Weights of a small transformer language model.
Architecture: RMSNorm before each block, rotary positions, no biases in attention or MLP, tied embeddings.
MLP neurons of a small language model. Each row is named by its layer, matrix (gate and up: input weights; down: output weights) and neuron, and shows model dimensions 16-111. Each number is 500 + 40 x the weight over its row's rms, rounded and kept within 0 to 999. Numbers have three digits each. A neuron's up and down rows have the sign that makes its largest values positive.
A block is one neuron, or neurons of one layer that tend to fire together. Before each block is what it responds to, as a language model described it from the Wikipedia text at the highest values.

Responds to: Career in biographies
L2.gate45:474513542489515481498496567525394593502512417449526544511463472506451550469533562586528511435499503454477489435441510431584518552476497562468516445597486535490494522469528509478469465494480485455491531575489525496577466503522442525517446583472511445564509491469471542495531498479519504487
L2.up45:517532451555477519468552514482443512499483489550502496436448531495524439443475504505471441456503516428560473478556476491529447469520519444459523507500450521444531518484599560485576506482419510496530497506459538567505515437564522486557419385468527510453540522491566470498481540477470495468
L2.down45:537472457456522528520434549469490478543441555524489443465479448492431532522550505571520519508517459574485492454529463554548493488602469527468463492397556465527510582589532449516466521464512537502544480508464557530505525429502480535475443514455449480514526497511566523500444557543452461523
L2.gate140:479541447523518475468541475540480561413470557514614467476577441459557559442534511535433512529539450545564425448436479521467570496510595510492516484454557539541485396476583500486464485393540512481486494543482569510490508489540513480458567532486476524547530491518497468490511491587520521553
L2.up140:433478500508473506522516441551572557472488436529585522482496454534560450449444543518535476452498479511523509487485490509456484493494553525520525503490492541453500443487557551501509539458465414536559456479450565477529515515502510497471469465505473462461493427519430467509526517507436534489
L2.down140:466512439482457516522493519494517533437446484494574476508538544546542489463506513491521489469525529468474559547529451567503479596533509462462501438516609540480566544540596420492431493534557537477575465538487572509437570550510542450509492545513493531503493501494549493532579428541462509481
L2.gate196:455496487471451540477541478476471483427512468532460483502497469523519501504477441510495385508529478554494537493520457497476500474442489490447485497523534516469436517551537457516469478485470490463569448543530536500479461463530482504463475520547563454501439434446507553535543482535488546529
L2.up196:472502517556464587481465491526527601498540470537548475500467517453498506560559471542544497446536519521442482539541429507483561466523506487532507508519586505516459465534507450552477469546506554409454519444472523469484499472497487441442422545451552475518525448560509454554480477540546546425
L2.down196:514466509485528500500468551485409463528500548470514506568508541529521464511521564521466439531497470557466477475465481453473518555553501508501492498484511511499512499528490480525516509545501464551483471443473486488467470461442451522539453415452532485499523436454509513542516507536447568521
L2.gate325:482494466510497523451494509577449505486522481515554569525447539442568519504425541453479451503515496543561507522538470526443434507447481498513479523535416565435516520510552494487458490508460487465490524565481578493527544539561535558506528527461586505479564516553467470554532498431525588487
L2.up325:523450556490517529447485631491564525534513485459514484571529546528464497474463558544458504463521545596499551455506514529444517517559458524488491520530451482490470488524497532525540473457528444394504554492548511529426548467504502557452420524492465471518499523471433541538527459495558483503
L2.down325:479536437516566529504534547536514509510469468477502523516558510579525463497540554450416540530490500506559510515467523514455519530476508540535512591521537426477454474463494517474455515561462438455578549534468484525443585475469448449467424520477526444473520475470496468483427480474554554499

Responds to: Table header separators
L5.gate304:444534490485487482535561544480486517506513480497498558523521462476477434449521533455492494479541506519523498498512534493508512468469498507507580442466553426496478426461487516420497421458467503522470522519568558529452467563471473492479511478470511500455513446522472492461532435530504508555
L5.up304:517569490508560578532577472564550563515526516527543510456514452492527456502544522449526469600515480530541510524498471485570532511463570543452509468482477516501461476459506531486472443560519496571487546481472502474511430458532547539545534432520463481499467467426528475503502491507460469584
L5.down304:580490479515424544537574551485524523519485486464461497526521462530565468531495506460562403468555491577524510580433547540505446491437481521439453599517489469535480559525577450463537496533465549551466473469478550486515463479427555524519500588489449523464526380540410493523478492526521445486
L5.gate354:508501451483448491473563590485463569450523546549507485476489451493483513534535453480479548505542520485465510480532507419557538536509479439575555499530482497522542381498506521457428536507515553483494419530484541507547393496523458545559481451490522573479477511526465545538494434542480575524
L5.up354:554478527599546526483486469500483447481493552512514488438497535463548469495485542470586436526476431490557476492495554512466598474514509464421515485515511476517471533537562569489517437473548409573491563553543518509527477533490503478462533485539447493458466568431533487480544520443460429472
L5.down354:576515499460445483549523480482450478572462488515507465479540524461484438530572471515469474473431483605466418494510483457474460534518547479455495454549482511594495487471573475536492525481457441452465534476553462490559475478537555517595470500477454619511505446534499511477518528508472553492
L5.gate502:494502527544587466471463509517516540541559521440455467512499488474487421438546473433491529565473491497544467496530441505476574476396533437502484469539512466499460467575486539470447580479566540538478437500485477469530470457461517510472529552519575484536511549469445467526522425440540501517
L5.up502:566508577530454494531554456466500568516489469474456499524512496587491455435518485437512534478426561475541539482470517553480546472497478462473458468517467520445429486468544501490438477507540559519454503536577507515452513478489498435484557483473501491475500494474413550449503485520534461511
L5.down502:507561442485504576543528464440542446567503505493459487522533496558489497525482514464477492443511519502462576525513573537594485505541570498460503424482532562487563517451528479495442443519534503438509512506493511562436441484510478463493444515514499486482531480486516594523473573504464513507
L5.gate569:494506435497456440516538561533543451489452583472543538511469415412457522542541543470418473546444481443465506534523536544550431452521531482476490493510458553499466481506530558455452515520539508580474473488519461421443422505448492519510467475570528448461531474454498489485502504490438513519
L5.up569:490562456468511455473524520435510468456516527505539503504501504493458532530536516507485449508525453516424535499496608460540465563525571526537532474542437504490416474547597514472448449451514469515474494526560502461435462535493508495492426445528505505538533535512440525467521453524433524504
L5.down569:490488486528491492472532506522519499495492466511517453534557551526511470532501410482545527429504489431456513495493566514513495557491467526537438489552563455548567604429498492540461457471490467509457486501495484562484571505459514482533525435514574442475471589500435486531539529535534513470

Responds to: Year-range digits
L4.gate437:474510432506467469472474555524484478490459435505543441468480454524549494473488566487438512421473508543444510498512472449510478487425490514544470502519616546499456459562474459476549441505507439521480471564475527482488502501490445568453436478438557504495476505462527537516470454555515440518
L4.up437:455582461475507510537479479500547427525472459559557550568497543519586460447491480518525505443456462547521500454403530514521485518553537522491485498492575473493494490452541505442541463502496499430482557509530443469475464500531462501414477509549554454522505496523445504533435468493498483470
L4.down437:550493519491500541487494525535501417458427499511535506478485492537496459509451463598498466430482536494490542508414497511451543565460371443494557568411461453577491450533444517520540539456470496545536428557512574511497565463491457536484464496529513468486436507501519517555521534463480483517

Responds to: Infobox bullets and time connectives
L2.gate621:453482515476542442417468559572464453494497577491543527455460433535540468517447476430510430500526430515539449445534560433534468442480526480508458479501451469490506407530552506559502518449489472473439444470562499475501501504496449562521586481481448477539521458452426507522524488515510459492
L2.up621:498474485529468515477454499514440537497589573537531488489471497491472502421466474400512507538459465544575474464541473444508540464498487481547470430518521595587512431500558486485468416466570519569457513470507497543499548550454426553498487555581449453437432503477475465479509491463507480461
L2.down621:536525490500497489517511475470476479526521502555521485495453512470471532455550487481530493512565438538497524525537441527523547566473483511458542546473487504522520559487471513520533382458543507548486488574512545455494511566472541481535459402513574534437511515459470559394420462471470481550
L2.gate636:496462566562503480534553571464489501583521580494467512455475442445496527540458474514558486515510461522559538489440439425547481544534447505469488510538497559593491538452521501511532495486537561559469475427582488522559565485495499528460508436510465484550443524493457515483532494563490520539
L2.up636:471490557398567484514515478456492467445492442487478445484535466476491479519570510519493521527501460548523514487497476397571518522542547530502485416550546539504526433483454496461483569488554458570445514457500445436510542442448470516484570538497567509443478536453425490506508499509508475483
L2.down636:584533536454443530511472478544563473562535469606516534508475539510477514513528527510474525535500472492482472508463544491462521491541524525494509511499567519546464448532478529490507478511528512536501493512535440479568492536490537513497516468469454486534511517513529518465591553416539496533
L2.gate724:473457496509471488498544537487505488439471489557543500573506537528477489532443476502483472521436437495487513453496520534462493540529510455476462466514536544536517486526505514511502490411493487480520476540535524511455452541470454636466581486520511470553528513515526500473491459511500494524
L2.up724:454544523552525430523529501574431531464543485530457541525479489472462505485512521480558438507545444501487491482520497517455534461443504502497531467550473520442514424486520456455532411490519522476512515498472572472523539488442511506480470443543498538461499461530438488445537521520525527434
L2.down724:482471527564484554491529508483465524410441547538549497516470490517450499531486491521507516494478540459507542484515520553487522558497518428462486465529544500429479443581438475529485502506508509450605455544530467460484545468501491554500538576447590458468508468409525530488598494499467471535
L2.gate750:474591576551554435465592472485464420499510505523493471515491478511538512546553486534472500511552419469530439548453558447473512487499527505536529427538409535562431454406472439438542532474430495564489499442535485537483577477488499464543573466538460512530426516469446514491521445552524513512
L2.up750:486513559517586487402526503502541538492536520449551474538501475500524504416510445472464525557499517514469483449438558523477562528458495420534524456478528536458487506517494505543488559500535471493458478467507474524518485458537558525483490463511542489499530571491497486469477499465480577458
L2.down750:459508477493464492511552490532487459465482509548457512483528574500519497467464507485489504500458482552577465522583506495453499568492509584486508496484561480528504495484550573580435529592568499424542498487489488527506506494502475474439500494579486529505489569545484468446507536498561575605

Responds to: Biography section heading words
L5.gate30:511482458485541462483454469491538497477432556514502437520487467497558534458457515554530521474450515534510519575525545428513491537473426500531530465492535567489510437547506490482452582467510571511547579492537552486507503491586500505478459537581549512456513521527471541513472482555537586503
L5.up30:485466545523449520527518527607579549410522523571502515489502469538511523520445508528497521447550554479486481502473484478510543563457546485502438492484534515473532461443597567513465493531444558477567470496532481528562484485503549512522498481512451491513458487521502442458511420412457471486
L5.down30:499478468485459454532524540568450475486486571569479534483468466485475501502493511548507479551477499528579529503483549514553504451475442540589512422485518522531446495471488483528499500481484530479462549535471416532519524487534503516492486526493498479533534605522504499454458545545475519531
L5.gate316:485533479495512496530477473506425635535527544497472488504528532537522479547432468442582492557472474544528443506519564484548520491520451403449498440447506492520486531498480555541469576566510484502512539457474560554522501526489508480512480577480475461561467475548520519514520517523440448506
L5.up316:481574479471503481551463507523484550516563516454500508510468484486465454437488530568515390523531527526517465538415518422502551505497548430570505546504495444413470536565469499473573508531508582500525539447539486500451446525477435516496482458447429464518535581463523600515551468420504530502
L5.down316:512549493495528444493503521535446473488481502492544465594487504453515474495415510511514457470546608505558491534527504473503483484485496522509462526519505562491490547537522504553529510491512396521501468540495456415569530541501494516486488486441495552541450440524513465440470581483548504438
L5.gate580:480511509522469461564507553539441499489529510508476490514532475560500563547420546464504459518433515514493423456518534548519443483493443450538513499569510462479515490478469479546484605563438470548423568409459432523496521579580534536500521554488475512548512448445389469467544516547533473512
L5.up580:539479519448591437413559511475489502522565500543485448419495466488488496457429543440473529421467439555513516505551518443521483517521463513420554496496531441478457443571563467523461583520434499553448578488471544503526547485444526544484559461521470545585460489499494528525562442528515432481
L5.down580:450428566514509437506447494560522494492525479491488433464514474503457513503485512542450466506606483578520503519597514578542573483423492423530571571555521499446519488476458487507549531505492475458476527468515510562489605562518459570477505511507472459511531484444478520504519547486501519461
L5.gate747:506498511452463534499541518530453463407483442512540512528500494474489466415489481536529408458505513510506543479461593471496551527446444446527518509459592424526501511497513480480536517562477469466484496501536510455464541504575476575472541561498486482559537496518475538481512539489513535492
L5.up747:491539509497479486559504468497484498514538545507474479509479493526585498510479531486528457478516500502480501554400508456530426576554449463502578418505464434539575535506407486535447514536481500535499495443470486511440545481594548562446500468468439473393493495468525439435536490521472503463
L5.down747:610509461527476545479469481453501500499528541436487474508511517494554489445533443538516550526489558527493475530503558509482483476487497458521515585551561576518472473441546542417490476512501454533552514537472509542500461592470452545534542402508516477460482530476514403508567504464493450510

Responds to: Word-ending pieces, table pipes
L4.gate167:490514519486533424480495527466446574485502538548518489553501488486529441528523457501502470600474473507516507481476492499458507536520457539557506503491427469546508512485553532578499534470495514550511485549496499430514501431494428541486505525537523513453525475541513484503538487486491491562
L4.up167:476550518466505544470479438502514499477458544468495533471450527492456510529492469503523512562515493458525424538510510488515539527484531508486507497478465471409537500556493449545527462565472476494583502465566485454527470519442531521522547532521551512479481522498565534484493551546473503519
L4.down167:489482487582523503497548482491490503506501484569481523450506455573495552489539482418545433448550524561546522551519468500551501481473461522516518513482535539507471562564443487485516495510526454453580528429490571566429438487423510526499529507534515489534500503476480498482404512572468495463

Responds to: Year-initial digit, mid-word pieces
L5.gate385:539476499490488521458513513535424510488554539496446548520472507554506496503449472525488522540490553485565522495512587507533535371542477427565566468526443496546501443521538461475521464483541461534600465537517492505432499491561559504500533488501486490461564491526479459555514443443508587578
L5.up385:524442512438524524520502444557462465560498501495460485522468486492511522467452453567490453464506514507446465450533483484506527516540426437473553484421414468498449524545484458443566518475532467517528433526523549477419507566491597478530528508499476574478530518494502486508494491474454546536
L5.down385:529516486555479497464523469404464471534546514510448554465559483510497608444450523484545407564543494458451467539513474438481553449499474521520462542481507507474504474560549464442479485504583510515491480435471471501512487490520501551466470529443489486415409537443459520498422480458507472476
L5.gate490:535458464557450538473547428489470561513520490560483462495509513476538459497443446496553474440484396454511476465482435483468451497458482504474566532469561567453428537473467547459556523527440441471514533512436441521454503558516546539481501430582537432468480513549454478487473457518566442548
L5.up490:519483418465492449455473524506507452490437481467416542471492494462401486517466462548501396455466522561470535481424522463513544489457517460540547416455501529463530455440476479535532516498520556568486482485476570570464518498452511485487506495497489468469486555490567554478466460464566455526
L5.down490:478473504496574534477466483563472460528605568459482530491509482444493546433534522509501529519532501380503512516553409506552496492490449472522495438548470424446543510549446488481495463520570452540543516521555476493502520459531482467492517573565482462565532487502511416492596447473470566479
L5.gate551:556435566553492483534459488505478580464476567564469541504529519575557431474435506513459526503529553477570433450488465464538444485470540522492538484490524438500496492477506466539452443446502517542545406474464496455497454498505487576435516494507529438508561467557438526462414531455441436461
L5.up551:434565447461584552487566547560480491404484456459503433548457508420487444542480520487511512525406426464476513531503488535510443523477578403545509498587455548530500468465465472534457543537518532400459517481454453460521501494485514520437560494512479498401469503582482507573451483490503474509
L5.down551:453419536514510493496445478510438519541465532473532537402442496509537533484517500456515508452475535524470582540440535533434502524461497461571486483446579491529576553471478489533523385498465511513452521512573563522536517505502504467475522404531483449505555547566531494468464533467528488479
L5.gate676:485538401561510493556500515471501493498478564560489530493532565487547495478490534524451512498519475491538472507494543542574504495427535471582548399440531492471540488547541510524432596544511525549503448469525502511538531525524532544474576485513529436568528522499507526501538477509466439550
L5.up676:541518506534443561470502489508370504453501530521516555463490474520491495587416590458458551467531470485537509449466480544457563451395554466511533535488525450488525452491525496470550502486545454474464531484482487479470550534465546546462535496522589453437488456491556500477535471517514448501
L5.down676:516487504526520515506495452576470459445513469460464480531528511538481487551584526488512494552481529470471561534510426561497489529486484481507539500547515548529464560481524476469560471448488541536507440506391439517438460454560491463504438458484512590473504544505427559549467589517528546571

Responds to: Sports results and word pieces
L2.gate9:445560457566485533516537507520547461491450513480509487516532487539463520500506510485544472472522458517528404548438513560467535411415501417398497541560514506475439490507472450457503516500559504501520544490474543520467492490517452496439503486497557416526517504513485559569479517580560464520
L2.up9:467487467508470508463514522513474500500509548491526540521486583529524480523556527493493547520543543518493478538527479536529556484507472530505544529496531517480422508447473491445418501509594455539451497580480539498467434480477481540514520475552507457506501509494478502493553453438462553457
L2.down9:555585503426483534565464396536455542470474545494494492504565517437533416437446491507529474459514515536519513443487518467440485450488474492511549558491444551564577457433539513492557496479501446515504464534492426467477485495446551533412465532418453538549529450520527488516475445493472508469
L2.gate167:526478463513514517514507462533538504515513456457537429546489508425503532512515584545528508521558485471514459485528458540520557493399492598473535521589531449534506482464520542443420521472541534482459547497505452529506467526521485529501499520535552509501565458485516409477536511483512511535
L2.up167:575506537501501460568507550518475541605428463467434511547480527489495513470525490577465452553493550448485524441515555544512435519482470548431498528462404448532468486448577533436468515474565497507546459455557512463483509510472439506469481463459574483517435487528436526459454478502494397515
L2.down167:527580445461481512526493528508452466505502472495504533536558603472475519490509493481537505618564591537461497489525454516479513529474459483525538541486511520539496507520466512474521510580569473516515440476565460522505497514472485444442527491530450451489595493466466551531561515500478477510
L2.gate330:463535541481566478523588496451499481422524499519487466472459492497484481512452555487509409541512463517537456520526457495524512533439542532467475522512499474525400485442496459480464527473541534449527529497513467444534486471470491507462502457468471499502500484455499476492418501554503564595
L2.up330:530548444497508574563520495463493473528503454451457577470495473497492464530527539497480471464503517492491525437507539542510519565536478524509490527486465515506491514502492531529479493482466561438443507518511531503410451538520508509502527435404519479572481517517513486465499453523512487539
L2.down330:583446499503556518459457547485445517491495471515491460530493545507449485512503522484573559523475441610469431466471505471454451493491452533514481499530503479480408495492551477505446502511497421466459486571501544457511433541512487482522509475526497565481535441474464496563468471480516491534
L2.gate438:529498536487481510528457540539491487528467463451501550556508508468508507487454527568569541492543524488475524464439531469553532451425477533566508597503478437499524519488499493452527503514500490450488467548507531538560484476519512489528520581480564391514462464517537493527545472538559517480
L2.up438:505540457542458492448476467513490537466575454529496550440499523475524548495455427532502460435413443556493518506535476487515509454534539481549553492593459434597405486516513443470493497563490567607453501508489513484433511519483454493489503512510507561524553510478544478530540499465533509531
L2.down438:550544513507471503456541436483479455514534508551554442593505395396505503519494518491589431487566556426461572523488483475553495519505494442465511517501503513525475392515503505525450495532520518475544536535471503517525498461451490545479525507501556409474488518484535594485499441528557487482

Responds to: Wikipedia section headings
L4.gate592:482485530530469437564495543527470539513522544581547518460467530494500574557416453475494443604476519506507506489462557511599506463473489408445449531503512531418530470521550551508422529518437549469463547472487464525433513451553482483411530440477491454535493514556495504593473493507470509583
L4.up592:477462555467546467571437533451513578522487478507558451409525590488499511477521523522532511503522553524476497465497522530544535522531463534506530539467595486447550532413479492501472466527418524483492511500518427490526496459476525535603503493546512589573503531530494560574536512531503483489
L4.down592:471493468480496514548452527533420507469424511553488472566474525465505528482540576562506441561458594412448495478532562467492472485480428505505522520518574619450532416479459445560523556529488478529506551473480479524488515516505516510456488419551498481485512470486478499565490568547430501515

Responds to: Dates after month names
L2.gate81:494490547495437515477509531454451453487549549509550473405548517493482496542465478495396450548500460539545488525486495421483479473450519509541533438469550528433496544581449519479508506401463552512512597563498529504515541554475437484450504465522527567472465539497436475525540539529459440542
L2.up81:572533563431469535501540522574533422502514449528464429499486529564560436505454564533491489526512444500523571532491520493517565441438454441515528441505504466402571526480438478506466512569499561542553496465489532481542491549487520558511498546474511502442509527578550460513543468485483442456
L2.down81:530439554543485479563530412479509557495503456431458561514520480509470585460404497532594522481487504414492437458534498472482523442445501563589482543532423388482537490496483472446545495524474542531560482560567485553491526478435519507519523538457554504519457426504548534475551518482488511542
L2.gate198:556519469499532507531486488493570463473419547558472515481516489513532571512486533470442512451511506460557496538507532508488495480488577517531526523432447477498564508524433470490446490552587522529519499485462457519464554448462489466513502476482446437445469463539539508507618483551482494582
L2.up198:457544455482506524525458469430500514492514500471500475455470524505463558451476464466531536509449537484501452526464451496481448513523527519557509521462498538500526561509398495465450525536471539515504460509455453517453500465484524577547505545467488554559541485544438512470504483538489434473
L2.down198:459438497515494539475507464519465499549547558524469545516461501491505517494594450525526498529549523540517496508490452443554515526515481510502503436473530493489459456560493490423553473451472468463513514487457511521539538518456516519578514488561516547486490421502511575589548597527460520514
L2.gate454:425524469444522558493564508503470504448515536484489555420520494481458477507533543538546508595502417477523464510469447517529404479533550536495547425565500497458478549541515439423438534545528513532524516525432483525500487620514487472553512489467426520465441433486559549493565512534491494566
L2.up454:518562459445495518522546458463436460542472517541604450469474500448505481490501485535429493571462487527541529439517543512486446478541443419477531513506568562460489526529426571517467546537524552490460500552510494511488550534527481536460473463538481454472453501479474488462505467429454471475
L2.down454:464542517521471507517500417529517521486433497447509531531487472535493496513525507516549487511453466528490449495484474486483507498580511535521466471508480419482518434511490508539554453530468494479612476520534509499511494495483535545550545497507404516520506499531485561499556399472455509520
L2.gate659:541506490535534444546495455456491488491486512579518493526493495538514512561505536474517545550487494434530517438539542497573459453429576519541511508531449401443496537468542430466494511547530503517565487468459500521548544565437572567483519484550440540463473558554527548565530464447438536559
L2.up659:513522438507509519455529491561530434485496508557503529564482546541537486456495543469477444477417469482520474434477589540538574575490509515494485511513510544496477548579464506483498430460460470532478456498536504461437548499522522540536554423502477553474517468584502469482490590523481519501
L2.down659:511450513467463511468554460453488482468421496548552478481614503499462539480598514512449483525501517482558462515459484484462508479510426514488523489479512517493474377495438519578551516388489538465549533503468502486522515526565499535549497461470557390492485530490462480467534536510534481429

Responds to: Leading digit 2
L4.gate673:544507464475600514542500506497448462475517530507515488553467502509488416530551473477528542472509433531582510461504493481495540509456467505594521523522551411504573529546514513470462519530532480494483526528458530501469433510473493503508565501462476450548458528505503532553556482511469534516
L4.up673:496555434533524564588534523411518493460554553501517489506520452540533439535453552480528515471550447463531475469520462522532452544490541440485450545527532508511498507515505510493532489409449551485560470551489614499423524507525438467482518498448452542478472532418512521512507510545491574493
L4.down673:532484487536506490465434480573473570459483458485468477498448537516475498555446531548511476458500523502501532468443449494486516510499491576501574438479500487547509499453518462488526475481519487555572486504544456541444538483511428523565491526455523530404532547501399527555468528505560545500

Responds to: World, possessives, table tokens
L5.gate279:514507523510477483548490518535411561478496536485455538528526429527506508514425471554451513501470415491553432486511517466454508467475577524529549488540453503532395447398566484507446569477521526497584552484466509357529547530541525501541494485553488519528551504440525497543458486525556573504
L5.up279:468521517515526493501516409471508572505591493502404501448489514521519594445485466475491471491503553499433469513555463512552510599499485454512458480468454482514468540530506515413526593519506439426591460494479437478474455525569533585517528606469492533469472526396501494513501548543525481527
L5.down279:564509484514571479513449532522502478483422526499511449523505546524525494473477472488451541479511473491478468530494568448502539456512547531395477497505506471511508512388527470571570583555479537400576525522435525439560482513423481490529513431569475529553503497444474567485466464516548540509
L5.gate360:483548438560498514485449447494550489447470492573476490459493495442495475405501537460483458501558514539472461515487475516477486455526541552500510461456499530501462510529549465475519461492409522473438558458420509463598480475550509550565457478565447462487500448491506505535582527520481485486
L5.up360:450441448495522459557486531480527452521445495431538534498512494515517502444541577412522583553472551532487547466488584504481571548476538517529463513521466530430502511486489520546483461454535504547472469464509543446485494502579515497510510526510490484461455424427470588544543508525508495488
L5.down360:545490423410457510466478456489456510503504538563462515512607494489531448563528518499562516474507520510503467462486423440472530468506444544466528498528453469495432559551531567493455526471501482493478559436482515466528528524555452482504414452530508466523470494457519520554510507462435508554
L5.gate650:516514502541404507472500521590493487449485457549484531547522547509583461485434477468404487543500417603535516465536579475590534497470481419506478539496490442501425520459478506500496552528546461500537536545475478414515550475552412500507486436560462544515556492457479575547464514467482555531
L5.up650:539487484515536514456417459550481542458581507453443559511485481510444529500541514491565500469488449441464424543452492554445444515473432489520572472501549513426504517430546514535468516434472558512555497537470507474482475477509497538495491543458497539482515454470484504493511528590543514544
L5.down650:580539520487513482527427482568546468501518477416503482500531507536535460536477508420531526405492445568483470513538471471469508499531561472537493533407447455544513387465456480511494506556494509448480498475527479455488456471455408578501531436470477467558500482485494527543481543447469486437
L5.gate706:582483444497558480574526532552552507455578499489435520502524480582502485497508516530532481559560502538478502572481492444480502437475464520447530459607537535518475442492480510551393500497476540561479513504507493458494482530501434578532507526541544478495534492475381473495542483478495476531
L5.up706:515522443540501554551496478426520499445513539520538502469489576448545483474436521495534549503519487536444471514462438492466487495478526496436532497451476507476541479499516529452467455456539545504516568505519468504513488487448458492518485510589504473498499458450475537459518496427524556470
L5.down706:467527536439487441428493524518514463533493476502556458499511480477451498447453566466521514408462433480530496536482512520488501514549605457492506511467456480480486501493565524412503507451487493515481524458509503482492513474530523493464518522510517478466486415475413526499475518506495485479